From a checkpoint of a small transformer trained on Wikipedia: MLP 2048 ReLU.
MLP neurons of a small language model. Each row is named by its layer, matrix (down: output weights) and neuron, and shows model dimensions 32-287. Each number is 500 + 25 x the weight over its row's rms, rounded and kept within 0 to 999. Numbers have three digits each.
After each neuron's rows, "fires before" lists the tokens most often just after its 100 highest values on Wikipedia text that the model never trained on.

L2.down1870:498489545478517485501491495516481484459445515486515486488483465511496488510510533526502493518476522550484520563494505552504521474503476488521508468493447467496536493479500465497480502491447519506515490475510471523482490491517507454488536481469499487482468496496468483482495477486518494494510521531497517511488501516456495490536509527484497459484483476501497482512560518490506477531482483520503504491499502476505433481497504482496509499528512499536525523533556517460512481504515510496545499529438470477438508498516523544503496496458492515514492512501513518486532461512476429444471534496554537505531529503508476493497496530504515520467506495507514518539475497508495525468525499478539507495489522441497462485488502516492494509512506518579515494486496505485471492482442521
fires before: "\n"

L2.down1765:465493477481513531499474480528460515516486582519524521504527457516504520447519521516477467553519538520507481504499493522451520453523473480468515520470433485512493554534496469476511500467488514501532506519482456508533491542527499522484479502498521486470533491519511510502489475502469470461502495488482512483466523551514537482498520524510492451531462512513448500517520520533474490492559490494486521498527533504473534492479489477498517515487480523520481507468499462497488506488539492457492500496492489530485462495505498463504520548491480527502472497445478480463515519458521521505545454532505528510446471511491470473506477509523472511511486445490500471473487512476492462468523501524541496484509503486486482543473435501518491494540493534495559487501444555562518523480489477
fires before: "\n", " be"

L2.down527:485485448492530466528475490512472504513476511487470508527485479499443513515497493466530542508504496502526513452442546488489489511468501493514495493472505522484480536461460496504478500510469518511492498467545457506517493495523531506473509468499529463537527482473468424488513485506483540535552514516477533499472478495513484488474489505512564506508540508499498487515500482481513493488499518513473496481510510526526477504503539471455534477490466515492490508486538460518527551508471526505479497532550514511502502489493510520498502483521497479478498508494519505510504483502517473513512464499461509522510528495490517478539484485497500519506524531508468511499528492493495469513519521480512492487519515512545526492466504515502515509530515472468542478481480503509521530497525483
fires before: "\n"

L2.down199:505479487471478524455507467535459483473490527476488476507502497471498479504506510524471497483532475523511503499526485536545496482534518469501469509529488459468516460512473494512496510542493472464503542540524551521489483493505517531534514483498510566512505470527504466475491510499512487507509492489556520484496496551536523501446500490511498485510521486510455508511575490488529495498522535530481467499531501462516529486478517471503482527513470463499504486482487502536507503491490541518528498486521513506490520532515470503466545526488486539488514503513499452490493533507494504495479502480452483496521503494451514503520480504544515495481478514525481508519499497490497476502522490537515482500493474499455483478483498510545500526496501525533468506462501503465490443495507505
fires before: "\n"

L2.down1649:478496512497489519525547508532486472506500499504491506501492479502503496492531498518498482482512479527508493520531495524490495512501525462531444496486486524509539495531510540483517504529526518496520502497514502518492479547525488511529493541471504498490518526566464491505495490515490508500510487489516497491505515500493477455507504452548571517490537530498424493534477515527472518457494472481522518471479505511510493481484515517474542497499477532441566489517518536533496473479464556464497530453510497495490507537471449481484500516495461484453541514530466488521517507540532505505490525461507487461491495486466495533503481481508489480497511502481512473501487506458498529484505512499484482492516464498474477499547536464463451506516504473496523479499501466520537509509454473
fires before: "\n", "att", " the"

L2.down1336:497496479513521501507502529474493476462482505518510540510470492503485486481512488525504510491484541495496494492545517495516481492489521491506491477513529482487482516489526465471482468485510493487461498504496523473519497530471531531532481511491520499540495523528474487499501527504497484520525505472488470459531477510504500481491496468475482478532532538490457505488525480495482511513505540485484525482521498489514478524474504531487549534507509501482472495532513486494540528489502503521484539505493487473557490553489488495484503498475493525489508508507475518509521452469490496502467499511503537488504542445482507507528495505526504502503525480484469478453503509539464476523538516522502498512533473501518483503480551513479470494507524511508519515491523515446525475538510498
fires before: "\n", " the"

L2.down1110:484496536452504469514533506483504476492493484533501490524471483490509490493549450473523502496479495526504481489522488484491500461488506483481485452504507479495494504511456478485513426485517516489498492459476511523548494509515469471501538488460494489476512506522589525464501491475471534533547485515488491501522480462479509484534532515498525533501500535482531516531490443528519544563457504531527484521473434493468472541539498500491545469489529480507487527490510462430499491489516470480478518506501494493477504541478464568500503498503520534467451479515469470522494544509467528472482517483515484499507507483488533496508495465514503471512516476496446522520498457517478504473502521505502498469498494497505520493449483551502534511552513474471489539490486461517486451476560499
fires before: " |", "ts", "u", " (8"

L2.down596:492515479528512475549551536493527494434491500482488499453460507513502526495481546530494511529506515498508519484533528531546529488523498499499457476510514481498501485511514528445495478514534487552513503450522468470463514508550455487503552506476516464479475460515484510461483503471504503482497502461471520505535492508515504514451466444508504478523452494508499480471525516486501508498465499525430489519507535534491486493513512498517506477490438479478470530490513489466514483526482493487516517497510502472518448487460505531537491507502482526544523511521488496505505496484462510457473477470498506476481501450499483480479507513512505469511507494507497508547500458442513454486540515517541503519561555476521497439485510500484509507478493508484516475533431480504514489491468491
fires before: "|", "\n", " and"

L2.down1817:523489481522494528546504530522464493540508482492529530504486474496475507511502524478515511470480566497481517488503492515501511480465544567466500491495508504505512521512451506500512522488485507464496510468503459509480535493532491433500492511456497460528548482492494445493524562531503493502552474528488534484482512458440492502461484480481517490511515496458521491485501533487489525484496489475484497474505522489472496525480513505504497515537457490478510498487515490525469483483478498528481471487534482496496502465498485517497461482505521472543513521478514496515494495528524482517482482499490503474465486488483532531513478471511499492523494497506526487474488509486522495501528495511481476483520489483537505490525497506560502498525463526456513484514499482575456515514489519
fires before: "\n"

L2.down1265:487498529511481468543463479467509507519492520509479486546503506499504526481537522500462496520523545547503509550464504537487503444484514522472499497505506465474513477515518497492535471481488492534500474484524501456471516479496469495519471496482556524488504479487458491463499489466510505519530497553481517475474470482480452478496453507489489487494504532470471473491484529490519508486503470506526508479484511483529485491488539482469502498505517479493491542502470495528528497501499475474499483522514503452465506486523416491502490514536506477523468515511519493466512464519476533528493491495592458515483528498512516460515477497502503516472501514486484458482483490506495501491511522529479494478498521423532446470495487503555455509518481522478504483494482531464550502490480485
fires before: "\n"

L2.down284:509512518519494466497467518545534507462511480464466521497505498513513517501497482493527488444540533461558512485541475525495520531467462490521508507502506473540531481507516513477497488485525491479478503510480472517490478497503472478515510509543515467497512495535504504496470525488501495506524537498460540512536509513506523501486535488541493489501506511489453492518514497508503532494504506495498498500498476492505516489543506507503515506531476468471514511490492469518430511553481467524467533495450496508481504537492482479495515528477476496514489493524518490502470524489438481488527472461497505555503473472494515483495471498454477493500504501503519513467485529537481494473478479518462545526540525498450464522501502474515495493511492479517531536444538478503513475494473534
fires before: "\n", "|"

L2.down1295:511497525518539507516495484499470522530509509533529549489483502522510512509518524519507499516511465498484499510505527458478488506463512529522471526538490478516461523546474469539477480494468489487499487489478524468504519523498530502530513491522518549545486488486498512533519543481509492504518498506458503486481500469527476508489479535505517520490496491524500503509502499481500487480505500510505492479507505477523525499511517523479482484509552516465470516487508502488507519496529463495507482489492461482512513480512506508493486496497475526491477444504476502505471486500513564449500508512479461493461539489465441516510505480508490501529556524500505514516458538494484448508510517495488496496512526542522488514460493497498472539486517494479475498495517471461492486436487482
fires before: "|", "\n", "-"

L2.down1282:494487525503531477520480482475471510513483504518473456516493473499494486491480479484505511506495481539497515470455500475504504511507529515493540523508497483483477514529505478441542512501464505468499499524396486484479506480527507510510515471497501488524554522529522526504524460522512522487508511518511486521548453522504479495486501463459540479500522509513559455528482518531492523503503460517488484479446487511504523487504527505501505490461472518503483501500543500476453482509463501487484506542551535489430515467504492528491479495445537461523529476473505522463520526474504483523478519476481528513439513484493469488512483548495518468477517531498519473558514499479463482452505492530486482486475504498504497508470509559493508507497472540444501483498515489471506544488501519
fires before: " |"

L2.down259:550474492498501491488516435522485502516512523447517554476455470487481513463491481492519462504536547481502529496490458466476508478517506470492522524518508509515489511542480496515474497465535466523485547472480440470503479475530520523469504524512507483464517515497483528540503498474532484541525491501485494499483496501517459466498510484476464477527548524525499501530520472552519479509514500504520482508502501486507516494488477507506516443515489480497502473531504483526536516480487498478507519513490499518534482505501464491491508499529461523474574533497547495498522508488487529456517487489462507546490504453484508508517469488536504498474471510497491513516496504467482507458499498511521502474509466503548483458482449531492473526456523534481482490514516500530489483482501457
fires before: "\n", " of"